config.toml
head_dim = 64
init_std_o = 0.0
init_std_up = 0.0239
lr = 0.0117
weight_decay = 0.022
warmup_steps = 200
schedule = "wsd"
decay_fraction = 0.898
decay_shape = "sqrt"
z_loss = 1e-05
dataset = "wikipedia_en"
MLP neurons of a small language model. Each row is named by its layer, matrix (down: output weights) and neuron, and shows model dimensions 16-143. Each number is 50 + 15 x the weight over its row's rms, rounded and kept within 0 to 99. A neuron's up and down rows have the sign that makes its largest values positive.
Before each neuron's rows, "fires before" lists the tokens most often just after its 100 highest values on Wikipedia text that the model never trained on.

fires before: "4", "5", "3", "6"
L17.down329:19 36 49 58 86 38 65 32 64 32 79 57 67 54 38 51 71 42 82 66 65 68 57 40 65 47 85 83 56 51 47 65 53 56 58 51 58 63 75 63 44 75 56 33 56 63 55 49 45 34 27 33 65 60 43 49 46 42 67 48 69 48 44 46 48 42 38 27 53 66 13 23 48 44 64 72 51 20 35 45 62 45 48 59 67 64 50 61 38 48 48 48 68 45 52 91 56 47 44 30 35 32 44 49 44 39 57 60 51 60 62 70 70 87 59 42 33 49 50 46 81 51 19 40 51 30 87 25

fires before: "4", "3", "2", "5", "6"
L17.down573:42 59 32 58 63 49 61 76 55 40 69 44 52 67 62 69 62 45 50 70 43 31 42 35 46 85 18 60 68 44 59 55 34 57 48 53 54 67 30 55 54 67 58 52 54 49 38 81 65 29 51 40 63 61 01 48 52 33 24 33 56 60 52 72 32 59 41 73 55 36 46 65 58 29 60 88 52 27 57 25 76 49 41 53 42 79 54 45 34 28 51 47 48 53 64 64 77 51 85 74 43 59 57 43 29 35 66 71 58 60 38 60 49 37 35 53 55 67 57 46 48 57 32 51 46 51 66 57

fires before: " "
L4.down189:19 49 40 41 46 86 49 63 74 79 73 52 55 31 42 49 53 60 54 52 51 68 51 25 49 46 79 63 43 37 76 55 33 13 37 80 77 63 38 51 51 28 48 53 40 42 54 66 45 48 24 51 51 55 51 40 50 75 37 58 68 47 80 42 51 47 14 58 69 47 58 52 50 20 32 62 38 56 66 35 94 53 56 39 36 82 53 37 77 58 43 56 66 56 47 45 50 69 45 44 48 35 51 16 27 53 53 34 51 51 59 63 34 60 68 27 34 51 51 38 59 49 63 62 61 58 44 57

fires before: "1", "0", "|", "8", "3", "4"
L11.down336:49 39 18 57 19 49 27 48 82 58 56 44 49 44 24 50 27 31 19 88 52 40 40 60 44 41 39 59 36 52 58 48 62 66 69 66 60 63 20 53 42 33 66 72 59 44 79 47 32 40 59 32 53 52 66 74 50 61 43 61 47 54 55 69 43 69 39 56 59 16 21 59 37 65 23 44 58 72 38 60 80 69 35 38 41 49 33 52 55 33 61 45 40 52 41 56 09 46 41 29 41 80 65 31 46 35 38 63 48 43 44 22 46 32 50 48 65 42 62 43 67 51 43 59 57 66 32 69

fires before: " ", "ent", "us", ":", "it", "ar"
L7.down616:59 69 69 55 47 48 38 37 46 63 56 61 59 36 41 58 54 56 38 57 61 54 62 47 62 49 34 37 61 59 45 68 85 72 55 40 58 42 34 48 34 33 59 48 34 52 26 26 34 68 59 53 26 37 58 37 60 71 54 44 37 63 50 52 48 61 63 81 80 50 41 62 26 53 70 50 09 48 70 25 53 31 25 48 56 35 45 45 76 56 26 48 69 63 53 70 65 44 43 64 63 60 42 45 34 47 35 38 59 54 38 60 82 78 34 55 00 36 25 73 28 55 38 65 39 51 29 53

fires before: " ", " F"
L11.down673:38 58 53 54 60 53 54 47 56 49 45 77 33 71 54 60 25 53 55 56 50 44 41 27 60 37 68 62 47 44 63 71 77 72 20 48 49 78 41 52 28 42 43 54 35 43 67 47 19 28 50 44 66 61 61 47 64 58 62 57 49 49 46 42 34 46 64 49 63 46 48 47 83 36 84 52 50 61 67 62 34 51 41 60 54 46 46 23 43 30 55 61 39 54 30 86 49 24 42 66 38 53 44 74 45 25 54 59 66 42 34 36 48 47 22 48 57 78 58 41 45 78 68 23 57 51 40 57

fires before: " the", " "
L16.down129:24 46 36 41 39 45 42 62 64 57 47 70 35 41 51 49 50 49 51 45 39 42 42 24 73 38 27 44 38 65 28 35 40 30 64 55 21 73 49 68 45 54 56 26 32 51 28 21 23 55 48 76 70 29 57 52 43 43 55 42 51 41 39 69 34 50 55 59 77 74 56 47 55 29 42 48 46 79 69 56 41 90 62 95 52 41 32 29 51 38 43 50 49 58 62 47 65 42 39 48 47 52 42 22 53 08 37 36 38 54 38 55 33 34 56 35 55 70 70 66 53 59 76 63 41 56 44 57

fires before: "1", "2", ",", "3"
L11.down643:62 44 38 48 44 45 50 40 34 61 36 50 45 35 36 71 50 37 58 46 31 44 61 62 45 81 34 38 47 57 60 43 29 12 35 39 36 47 62 63 47 56 31 50 73 57 42 56 36 35 15 54 59 69 40 38 61 58 36 48 47 51 55 24 50 74 75 35 43 47 67 52 73 34 57 48 36 28 37 38 64 68 10 65 79 45 67 41 51 52 50 33 46 55 47 57 59 36 09 51 44 65 41 59 51 83 66 38 61 63 25 60 38 43 77 50 61 55 85 51 59 53 54 57 38 72 64 36

fires before: "==", "===", " ", "|", "In", "The"
L10.down375:23 46 51 48 46 61 53 52 59 72 57 32 35 64 39 57 52 50 53 83 56 61 65 36 24 37 58 58 76 54 54 40 38 02 60 62 47 64 57 56 76 36 44 41 80 46 40 52 46 62 55 52 55 42 39 45 32 75 89 25 54 53 46 40 46 22 48 53 47 80 55 36 64 51 79 44 35 68 65 43 53 66 60 58 50 53 18 39 58 64 49 51 51 53 53 26 33 43 66 54 68 39 66 55 60 40 82 48 66 57 79 56 40 58 65 24 62 43 36 48 39 64 27 41 71 47 59 47

fires before: "2", "1"
L13.down442:42 67 54 25 44 15 35 51 52 62 51 66 43 50 57 34 50 54 37 30 55 46 37 64 47 43 42 52 19 48 71 42 41 51 42 46 76 45 47 34 48 74 14 45 63 68 79 59 42 48 59 89 55 44 50 86 39 56 67 52 67 47 68 36 73 78 61 42 33 58 41 57 47 40 43 42 30 27 52 54 48 57 24 66 47 57 39 44 57 66 57 54 70 26 44 66 53 36 44 52 43 35 37 45 52 50 45 77 51 69 56 62 52 47 37 53 51 55 64 53 54 44 65 49 25 63 33 38

fires before: "1", "0", "2"
L12.down84:75 42 49 67 24 27 53 57 55 41 25 42 39 22 35 70 62 69 47 65 70 61 63 55 55 61 29 51 39 49 25 48 42 43 28 41 44 52 42 29 59 36 55 57 90 50 29 35 61 69 38 35 46 54 59 37 51 63 38 63 52 03 61 36 26 52 56 60 39 79 57 25 49 40 54 33 37 64 48 47 59 59 50 37 53 63 64 10 33 59 34 75 54 76 41 52 60 38 30 57 46 53 57 52 42 58 53 65 62 53 80 49 55 55 38 68 51 55 47 80 74 53 62 51 59 53 79 33

fires before: "3", "4", "2", "5"
L15.down569:43 58 63 35 50 51 49 44 45 53 44 60 46 64 57 40 37 53 49 46 65 75 64 64 38 43 53 58 65 66 64 34 66 62 61 58 66 57 55 63 39 39 45 58 41 70 71 58 37 50 79 49 51 41 34 67 51 54 53 50 57 51 55 46 75 65 42 67 74 73 63 39 40 45 65 42 60 76 74 56 44 60 65 55 46 53 47 59 49 44 14 66 25 48 40 34 64 43 68 56 56 15 75 69 85 51 55 64 57 48 42 73 50 55 38 27 43 52 34 45 62 53 45 57 59 67 35 26

fires before: ",", ".", " and", ".\n\n", " on", " to"
L17.down323:59 52 43 82 42 31 61 66 73 29 37 28 41 57 50 39 52 46 21 70 52 33 69 35 51 49 66 61 51 37 18 57 71 26 58 47 61 56 70 58 57 12 73 45 32 45 32 47 50 72 27 66 58 41 37 54 50 53 49 58 54 54 22 49 28 59 52 60 52 48 36 27 50 35 51 44 28 45 49 34 46 63 50 58 34 61 59 39 59 37 64 63 49 35 47 77 43 32 41 57 58 64 66 25 41 54 64 29 68 47 60 56 33 58 62 62 76 36 46 52 91 29 45 44 69 46 55 65

fires before: "8", "4", "7", "5", "0", "9"
L7.down330:46 50 64 49 28 60 36 75 51 74 42 41 33 49 60 51 58 73 55 46 46 48 53 58 40 64 36 56 48 51 67 45 50 22 49 90 39 45 58 64 53 42 20 47 26 42 61 53 57 73 71 32 29 45 58 31 50 55 80 36 45 54 32 55 62 64 38 48 75 44 61 22 47 51 58 81 56 48 59 18 27 48 67 42 40 54 50 25 26 67 48 60 68 44 34 32 60 37 51 39 56 83 55 58 74 59 27 57 64 51 54 61 57 53 49 40 53 61 43 20 53 32 47 59 59 49 44 42

fires before: ",", " "
L15.down296:33 41 44 32 56 60 13 29 40 66 63 42 73 62 30 49 57 41 55 32 54 34 50 26 57 43 67 40 61 67 60 34 75 52 79 49 34 86 48 56 23 12 65 73 40 41 75 23 55 42 68 54 27 28 60 18 33 28 40 71 53 54 41 55 38 35 17 56 25 45 39 44 23 60 54 62 52 64 46 58 63 46 45 32 00 56 36 62 61 49 36 81 21 55 44 74 49 55 41 34 38 39 63 55 35 69 61 56 40 41 79 43 56 75 49 36 42 38 35 57 48 47 41 45 67 45 46 56

fires before: "1", "0", "2"
L2.down331:10 39 63 53 51 56 66 51 51 68 45 40 58 36 45 63 53 43 73 56 40 50 43 62 14 79 30 56 39 59 17 42 72 43 75 75 14 51 25 59 35 56 27 52 48 43 53 40 38 45 32 67 61 52 23 47 64 62 39 52 37 67 52 64 46 45 35 88 87 72 68 50 55 40 58 52 63 40 48 52 47 53 66 58 35 41 63 34 39 60 35 49 74 79 47 42 49 37 23 52 52 61 40 65 39 56 46 32 37 48 46 27 48 57 56 58 57 18 52 58 67 63 43 59 27 79 32 54

fires before: "-", " ", " is", " was", "|"
L9.down338:13 70 55 46 09 59 63 31 64 32 70 18 39 69 50 41 53 25 43 64 54 31 27 51 59 59 69 32 37 67 38 42 78 34 32 34 78 69 35 75 37 35 58 21 73 85 35 59 54 45 77 62 26 63 49 35 43 31 58 53 63 64 45 79 30 69 50 60 55 46 49 90 52 56 44 28 34 59 47 40 50 42 57 37 30 25 25 49 37 30 47 57 62 79 37 45 52 50 74 56 42 68 31 63 40 32 49 44 66 55 54 17 25 68 50 44 43 33 50 59 53 50 68 59 59 43 32 59

fires before: "5", "6"
L17.down387:49 67 24 41 62 28 36 34 68 73 36 67 55 45 50 56 46 48 30 74 93 53 61 71 35 59 24 67 47 85 58 48 54 51 42 24 40 56 70 44 43 56 71 58 53 31 58 85 51 41 64 39 67 48 50 32 39 48 39 49 45 55 30 27 44 55 47 56 29 49 49 59 29 22 43 80 65 36 39 51 54 42 33 46 42 42 56 52 47 42 43 53 56 44 74 42 55 43 55 49 56 63 46 62 49 37 57 53 38 74 64 58 66 54 56 57 25 61 38 62 72 45 58 62 61 45 61 31

fires before: "2", "1", "3", "6"
L15.down226:37 76 23 48 56 65 58 72 69 66 35 46 37 45 61 38 58 46 34 45 75 40 51 54 65 50 48 48 58 71 55 59 46 40 32 33 27 29 15 52 67 43 89 33 46 36 53 71 74 41 54 37 47 32 40 34 53 38 55 43 58 61 54 32 42 35 68 48 22 38 33 74 38 84 23 75 61 62 71 34 59 56 41 35 52 84 48 23 51 62 47 48 57 48 48 46 36 53 67 39 45 19 57 58 61 77 56 56 72 44 83 41 60 35 57 34 40 47 35 59 24 58 64 54 33 60 59 42

fires before: ",", " and", ".", " in", ".\n\n"
L17.down117:30 54 57 56 22 43 53 44 61 52 77 67 84 47 55 48 33 55 61 40 75 58 60 23 50 49 72 76 52 46 45 54 62 48 73 83 65 74 50 55 60 10 54 61 66 49 51 42 66 74 33 67 46 61 43 54 35 28 47 35 45 78 45 21 24 37 35 35 66 47 45 56 47 40 37 52 71 48 42 62 72 33 70 27 25 33 45 45 69 65 50 65 48 75 44 54 55 21 57 41 61 45 58 50 47 72 49 37 18 38 52 33 17 71 56 53 40 66 48 52 53 26 29 39 53 70 55 37

fires before: "4", " States", "5", "ust"
L17.down624:63 66 23 57 70 38 57 56 64 50 51 62 60 67 58 24 46 45 68 34 63 53 52 41 34 45 86 50 47 50 54 44 34 57 14 48 28 48 66 60 63 49 42 50 49 51 67 59 58 68 77 20 51 39 43 78 58 79 45 69 58 70 60 36 36 54 41 39 59 32 39 52 63 44 37 46 58 16 47 64 30 48 52 73 72 44 54 32 47 56 54 56 70 34 40 46 48 37 52 49 63 37 51 37 35 51 48 39 28 83 58 44 57 74 57 31 30 79 50 32 30 52 67 57 60 42 70 64

fires before: "9", "0", "2", "8"
L4.down689:44 51 36 59 46 49 65 29 43 25 37 29 32 42 37 45 56 17 51 62 59 77 74 46 54 60 56 44 24 48 42 24 75 53 44 44 45 34 55 52 42 33 14 49 54 22 29 27 57 48 57 18 18 70 68 40 42 91 73 56 53 56 59 43 25 45 47 76 32 37 68 50 71 32 59 46 37 81 54 46 40 26 55 41 52 47 38 34 45 22 53 36 59 27 47 40 73 59 56 36 49 38 71 65 78 53 53 39 47 53 54 20 44 61 39 75 63 55 47 40 64 43 71 54 60 58 57 36

fires before: "0", "2", "1", "9", " |", " "
L13.down278:41 12 46 52 10 58 38 50 27 67 58 61 65 67 75 33 24 62 36 30 59 60 36 54 44 65 32 52 76 60 79 54 40 34 47 56 35 55 56 55 41 50 50 34 43 57 50 60 40 34 31 72 54 51 40 57 65 39 05 64 52 54 80 51 55 57 43 50 78 46 48 33 56 48 76 49 39 40 55 65 72 49 39 53 59 59 17 40 60 78 51 49 67 31 66 68 47 68 59 56 62 42 49 64 58 50 43 70 34 55 41 50 35 65 42 51 30 34 82 57 42 52 54 66 34 42 58 68

fires before: "-", " ", "SA", "===", "==", " in"
L5.down202:49 52 72 45 61 41 69 34 28 44 70 44 42 72 16 50 49 54 30 55 62 58 48 61 70 54 24 53 66 77 67 46 84 50 60 53 49 48 44 76 56 36 38 23 56 48 13 37 35 43 60 37 53 23 28 09 54 50 61 30 63 47 44 44 32 43 58 86 59 47 53 41 47 39 62 46 43 88 28 51 59 55 74 40 63 15 55 51 67 45 60 72 57 60 75 67 65 42 72 33 45 43 59 45 34 56 55 52 64 42 43 59 50 40 24 64 35 50 56 50 64 47 37 53 49 30 52 65

fires before: " ", ".", " |", " |\n", "–", ":"
L15.down235:26 46 59 23 42 38 56 35 58 52 64 19 64 49 60 57 39 46 44 81 46 39 42 63 59 58 43 54 74 53 21 51 42 50 40 44 79 33 47 44 45 32 51 28 53 47 45 35 42 41 27 39 47 35 52 40 63 69 43 20 48 42 66 36 37 71 46 60 79 39 53 55 51 19 72 63 47 29 45 53 43 31 54 27 56 50 46 38 64 56 51 44 50 36 58 74 59 73 54 19 69 63 53 32 40 35 63 28 68 57 35 61 68 54 37 41 24 33 48 39 44 50 42 60 26 43 36 53

fires before: "=", "==", "===", "|", "-"
L6.down306:55 56 39 53 34 56 54 61 44 65 75 46 70 59 49 78 53 49 32 51 43 77 46 52 35 39 54 60 59 37 33 46 64 38 42 64 42 72 50 71 32 53 28 57 30 48 74 59 37 56 52 27 65 50 27 51 58 77 47 53 91 54 75 51 36 42 09 56 65 25 59 55 55 37 68 41 38 42 50 61 50 41 69 18 54 52 34 61 43 54 51 41 45 69 84 61 50 35 46 17 31 61 54 81 48 40 58 45 59 51 43 54 60 44 17 40 36 54 47 52 74 45 47 50 24 52 36 50

fires before: " "
L3.down326:34 38 46 35 46 69 41 39 50 70 76 39 62 58 20 57 62 43 44 48 53 92 70 61 55 45 46 36 55 65 61 36 44 50 51 56 56 59 48 47 11 30 50 75 76 41 33 51 47 37 39 34 46 47 45 64 62 45 71 61 61 65 83 40 52 50 33 48 49 23 43 32 39 41 41 78 38 44 70 30 75 52 48 04 14 64 39 50 41 64 73 57 55 31 47 55 53 58 36 58 71 52 40 40 28 44 80 55 66 50 64 49 39 24 74 44 57 55 37 39 50 48 41 64 56 46 38 37

fires before: " \"", " that", " -", " the", "y"
L15.down621:46 41 48 71 49 43 36 65 59 42 30 59 69 38 70 69 69 54 69 09 48 46 38 53 52 60 56 57 57 47 57 56 55 61 11 37 47 39 77 48 30 32 39 66 53 33 25 11 68 61 66 69 58 47 52 36 51 39 51 65 80 76 32 59 77 52 33 54 64 52 85 42 63 41 43 45 55 32 68 73 64 43 45 47 36 48 70 50 36 68 73 50 57 44 29 58 42 91 31 76 59 54 48 39 47 80 34 50 46 40 49 80 40 52 15 65 30 52 68 25 31 45 48 69 22 73 47 58

fires before: "3", "4"
L17.down339:38 48 69 65 59 49 36 44 58 31 37 42 46 74 61 45 52 46 39 50 53 71 58 45 43 43 32 63 66 63 41 46 21 25 50 58 65 60 75 44 67 34 52 55 60 48 63 86 65 57 56 53 50 31 22 44 12 48 51 42 44 41 69 53 32 26 62 42 64 70 61 39 50 53 69 53 65 78 45 33 91 55 76 41 65 46 56 47 30 54 52 47 51 75 66 76 56 41 40 61 69 38 58 62 52 46 33 60 47 52 36 34 62 66 50 42 33 45 60 42 49 31 32 58 48 61 31 52

fires before: "2", "1", "9", " first", " |", "ign"
L13.down306:29 51 39 62 69 36 89 86 36 29 65 43 67 60 42 37 61 51 55 28 69 89 35 99 38 52 51 51 51 77 53 26 55 52 65 47 61 32 45 43 58 15 16 41 74 35 56 09 53 48 35 48 58 36 52 45 29 63 51 54 46 25 54 65 31 53 51 38 64 43 61 32 63 49 37 43 63 40 56 46 47 31 40 53 41 35 40 35 46 49 56 53 36 34 25 44 49 65 23 54 54 68 58 53 90 47 54 30 83 48 35 45 28 31 52 56 57 27 49 33 64 53 78 50 58 22 37 32

fires before: "0", "1", "5", "8", "6"
L9.down616:69 50 07 43 65 42 71 65 56 64 57 70 42 31 39 68 65 50 54 68 57 73 38 40 49 58 58 27 52 51 60 44 41 45 45 19 73 31 49 65 26 53 56 63 33 42 73 63 72 40 57 41 44 47 42 72 37 66 69 42 40 55 58 66 43 43 41 42 38 51 39 60 40 35 54 36 44 42 43 63 64 40 32 22 29 51 25 48 54 43 35 49 63 29 62 19 57 27 34 59 46 86 48 45 47 68 54 15 53 82 74 50 48 20 61 59 62 41 51 34 41 56 36 49 55 57 60 56

fires before: "==", "In", "===", "The", "After", "On"
L9.down80:51 88 52 39 55 70 26 58 49 61 30 60 24 43 58 32 60 60 24 62 65 40 41 54 61 33 39 70 56 58 71 81 72 77 33 39 57 40 63 68 08 37 47 72 37 37 52 62 82 43 64 42 32 48 76 42 63 58 30 62 51 67 94 56 43 51 66 75 48 31 47 68 57 55 65 64 50 31 59 47 53 47 61 61 62 41 44 52 65 60 62 59 68 39 49 39 39 43 54 41 34 39 57 47 61 46 45 33 49 53 56 54 36 31 52 49 61 46 43 47 57 30 71 37 54 58 27 56

fires before: "1", "0", "2", "3", "6", "4"
L13.down574:55 46 72 41 32 37 63 63 61 31 55 49 54 47 65 30 44 49 39 68 36 61 40 60 47 37 44 40 32 85 33 34 37 75 66 66 66 54 59 34 36 38 65 56 58 57 53 34 56 56 75 67 50 34 65 59 49 71 59 46 09 42 45 51 49 44 53 37 49 32 53 48 71 53 36 52 63 34 55 55 65 26 52 44 36 25 34 38 82 56 72 58 39 75 64 54 44 13 67 49 71 53 57 37 56 44 53 43 54 58 51 28 58 06 49 51 22 34 45 33 43 68 43 65 17 48 63 42

fires before: " "
L11.down102:53 42 61 69 62 41 55 77 25 65 72 40 58 48 26 40 54 36 39 25 50 49 81 28 34 22 53 68 24 55 49 34 48 49 36 71 76 75 66 70 42 42 27 59 52 61 37 36 58 35 18 45 35 39 37 39 54 48 58 58 40 82 54 30 45 57 38 34 61 65 51 63 56 39 67 61 51 51 59 55 71 42 74 16 27 67 39 96 36 54 34 79 51 20 42 65 30 41 66 59 63 51 53 63 36 50 67 45 44 42 64 45 45 44 50 47 37 65 37 54 54 35 66 55 56 33 48 67

fires before: "5", "0", "3", "4", "1", "2"
L16.down133:66 50 34 43 47 40 49 36 47 58 51 50 29 92 42 24 48 44 50 49 94 70 55 46 70 43 51 81 33 53 57 62 45 47 64 40 42 48 21 59 27 46 63 74 50 45 59 51 34 28 55 60 38 39 66 57 33 54 69 66 62 50 54 51 48 72 57 69 44 36 54 51 62 35 56 58 54 75 45 50 18 62 40 50 43 46 66 61 41 46 20 59 56 22 61 54 50 35 58 60 47 57 47 54 52 35 60 57 46 57 29 40 12 35 11 46 51 81 29 26 28 59 39 48 44 57 53 45

fires before: " ", "5", "0", "3"
L7.down370:56 40 45 85 82 61 32 57 69 51 58 70 59 73 29 41 51 45 46 55 54 76 65 39 45 49 36 61 58 41 73 77 60 21 59 49 55 49 61 41 16 49 37 66 45 48 90 48 42 40 59 56 60 67 53 55 64 59 39 21 74 41 58 55 48 21 40 39 50 45 51 54 59 34 72 60 51 31 72 32 62 67 76 38 28 13 45 60 56 68 42 72 51 28 41 37 47 40 34 55 36 49 49 18 36 60 33 21 68 57 85 58 43 61 54 71 47 27 55 47 66 61 44 50 39 42 46 21

fires before: " ", "0", "3", "4"
L13.down133:38 17 58 55 46 57 45 37 28 68 24 41 45 72 46 44 39 58 58 39 53 46 37 31 49 54 61 39 79 58 59 25 62 38 62 32 88 69 44 63 61 72 41 43 40 39 46 60 81 36 51 40 29 47 45 60 52 71 71 39 49 45 39 53 47 51 63 60 37 40 67 56 52 27 48 47 70 60 58 56 86 76 51 50 54 73 57 64 58 37 62 63 32 91 43 30 71 62 43 66 60 08 37 60 87 33 48 39 72 53 54 49 49 32 40 35 57 52 45 40 65 71 59 19 60 39 40 62

fires before: "1", "2", "8", "3", "7", "6"
L17.down383:38 51 42 60 79 32 44 48 61 49 35 62 37 67 24 40 47 66 63 37 70 62 57 53 38 56 56 44 51 54 65 58 40 65 53 41 29 30 51 51 28 44 69 74 30 23 34 57 25 61 72 54 40 48 43 35 73 33 48 51 39 58 76 25 59 20 31 74 49 58 47 35 40 57 47 17 47 37 40 51 58 36 48 45 74 49 69 61 51 61 60 47 64 67 67 58 32 42 18 41 46 54 50 48 63 47 68 66 44 67 56 59 35 37 46 39 44 36 22 50 70 29 39 48 63 53 84 53

fires before: "0", "1", "2", "7"
L2.down598:32 59 52 73 65 59 59 50 48 49 50 46 46 45 59 40 35 70 34 51 64 73 48 51 32 51 34 45 91 33 45 51 56 59 55 54 16 36 35 51 63 52 24 46 60 62 42 34 19 28 49 43 49 52 60 45 37 78 46 32 35 13 77 22 33 54 27 26 72 58 89 56 67 42 49 48 29 63 35 74 47 55 39 40 61 46 54 51 44 42 51 62 66 24 56 53 38 55 55 50 38 38 79 67 57 48 48 71 43 80 66 53 40 22 60 67 51 50 30 74 65 44 68 29 40 35 45 42

fires before: "==", "In", "===", "The", "On"
L11.down1:42 68 60 50 61 60 36 44 47 43 50 36 42 63 57 21 73 58 45 42 64 52 37 33 33 47 49 60 47 71 62 70 89 64 81 36 56 46 56 47 46 73 37 61 52 53 24 55 67 49 15 60 51 46 52 40 63 27 48 59 47 61 64 49 60 52 25 38 73 52 44 55 39 31 46 74 49 43 47 50 55 37 69 31 45 53 33 46 65 21 51 62 44 41 44 38 37 60 49 65 50 37 61 64 51 35 49 51 33 83 48 38 52 55 19 25 73 41 41 52 54 48 77 74 29 47 46 31

fires before: " ", " |\n", "^{"
L12.down462:49 54 30 76 77 60 79 51 38 19 47 55 52 60 40 47 64 32 53 81 63 23 33 49 64 38 45 59 48 36 58 33 50 70 06 51 79 54 48 55 67 09 54 57 35 38 27 48 45 45 41 45 52 20 57 71 52 40 42 59 29 47 62 40 41 70 77 59 51 72 67 49 36 42 64 53 52 60 61 64 27 26 53 61 28 49 57 74 61 47 76 51 82 39 26 65 66 44 59 56 69 50 53 67 37 33 56 48 66 51 58 48 48 40 22 30 73 80 45 33 51 44 45 39 20 78 46 30

fires before: "ation", "ated", "ate", "ed", "ary"
L15.down297:60 36 56 58 44 46 21 26 47 68 15 64 51 42 85 58 31 31 49 20 49 42 60 44 54 42 59 53 69 49 49 55 66 57 70 53 93 36 31 68 50 44 56 30 66 38 41 57 48 73 49 50 34 48 41 52 53 60 57 60 54 41 47 46 51 64 64 29 47 16 21 28 49 33 46 57 67 52 56 60 40 40 51 58 52 55 77 36 61 60 56 49 83 45 55 67 29 21 68 30 34 41 75 43 52 57 63 57 42 67 41 28 38 44 45 52 54 59 51 87 54 68 61 51 83 41 52 43

fires before: "==", "In", "===", "The", " The"
L6.down564:52 59 46 78 62 54 57 61 52 79 44 51 30 41 39 28 39 69 26 59 62 39 53 68 50 41 35 56 61 44 68 75 63 50 17 36 25 32 66 66 47 46 64 48 74 25 27 48 40 34 53 44 24 47 68 26 54 52 47 42 62 27 52 26 51 45 25 44 44 82 30 48 57 70 65 24 41 48 45 71 20 70 43 73 70 46 37 50 42 49 61 61 37 46 50 56 35 26 50 28 65 51 72 55 53 27 21 67 36 47 41 43 52 41 42 38 38 61 58 73 43 60 49 74 09 75 62 46

fires before: "0", "1", "2", "3"
L16.down71:50 76 62 59 35 60 35 52 61 50 38 57 66 57 66 40 41 26 41 72 31 42 43 54 36 73 51 73 50 56 45 21 73 36 62 63 52 37 38 54 40 34 60 59 24 19 45 60 34 79 48 71 36 47 33 65 48 49 52 45 75 43 49 77 37 65 21 34 39 36 56 32 37 36 34 29 32 57 61 47 49 69 20 36 32 46 34 25 64 50 51 47 52 41 68 59 36 40 55 58 65 32 55 70 68 60 47 55 48 27 31 70 22 41 41 74 47 62 44 48 62 58 33 71 77 58 43 40

fires before: "ate", "ation", "ated", "ations", "ably"
L16.down427:62 38 28 34 65 51 28 51 52 12 30 94 63 36 62 48 53 46 37 42 32 34 44 41 66 39 71 34 26 33 40 68 57 50 62 35 61 41 67 59 44 61 56 57 64 39 49 50 50 80 39 35 33 59 70 66 25 46 56 40 48 64 61 25 34 54 51 58 49 44 34 57 41 23 57 62 56 41 53 40 55 55 63 32 33 59 54 41 62 56 62 41 60 50 73 37 18 63 64 41 45 39 38 34 42 52 50 64 30 48 22 49 37 49 39 50 56 35 69 80 49 54 28 74 53 57 49 60

fires before: "0", "8", "2", " of", "3", ":"
L3.down267:49 32 37 47 29 52 56 51 54 46 59 60 62 59 43 28 22 52 55 47 69 49 35 48 50 09 70 51 77 81 69 57 56 45 50 45 68 52 38 71 36 40 56 47 99 23 38 36 70 75 40 53 56 44 46 52 68 51 43 46 59 34 38 44 52 67 47 42 51 47 57 35 63 46 64 38 52 61 51 64 58 35 35 46 48 35 34 79 31 35 64 62 98 40 73 78 37 48 36 60 68 32 52 30 12 45 37 73 46 51 28 52 26 57 27 42 42 31 56 46 37 70 68 52 53 52 52 41

fires before: "1", "2", "0", "8", "7", "5"
L10.down335:43 27 64 44 44 56 41 25 39 53 56 43 56 44 54 86 55 46 65 22 64 36 55 51 63 52 52 71 37 63 61 57 24 54 35 50 57 39 92 75 36 42 60 42 46 63 60 52 63 59 41 57 78 59 43 70 28 57 47 53 49 53 69 66 35 41 49 48 38 62 36 44 73 45 60 38 46 27 47 68 41 63 52 35 53 61 51 57 65 49 51 54 38 39 68 84 69 80 61 60 48 40 32 75 41 55 68 49 64 52 30 43 53 80 36 53 46 42 48 51 76 64 66 66 57 36 24 43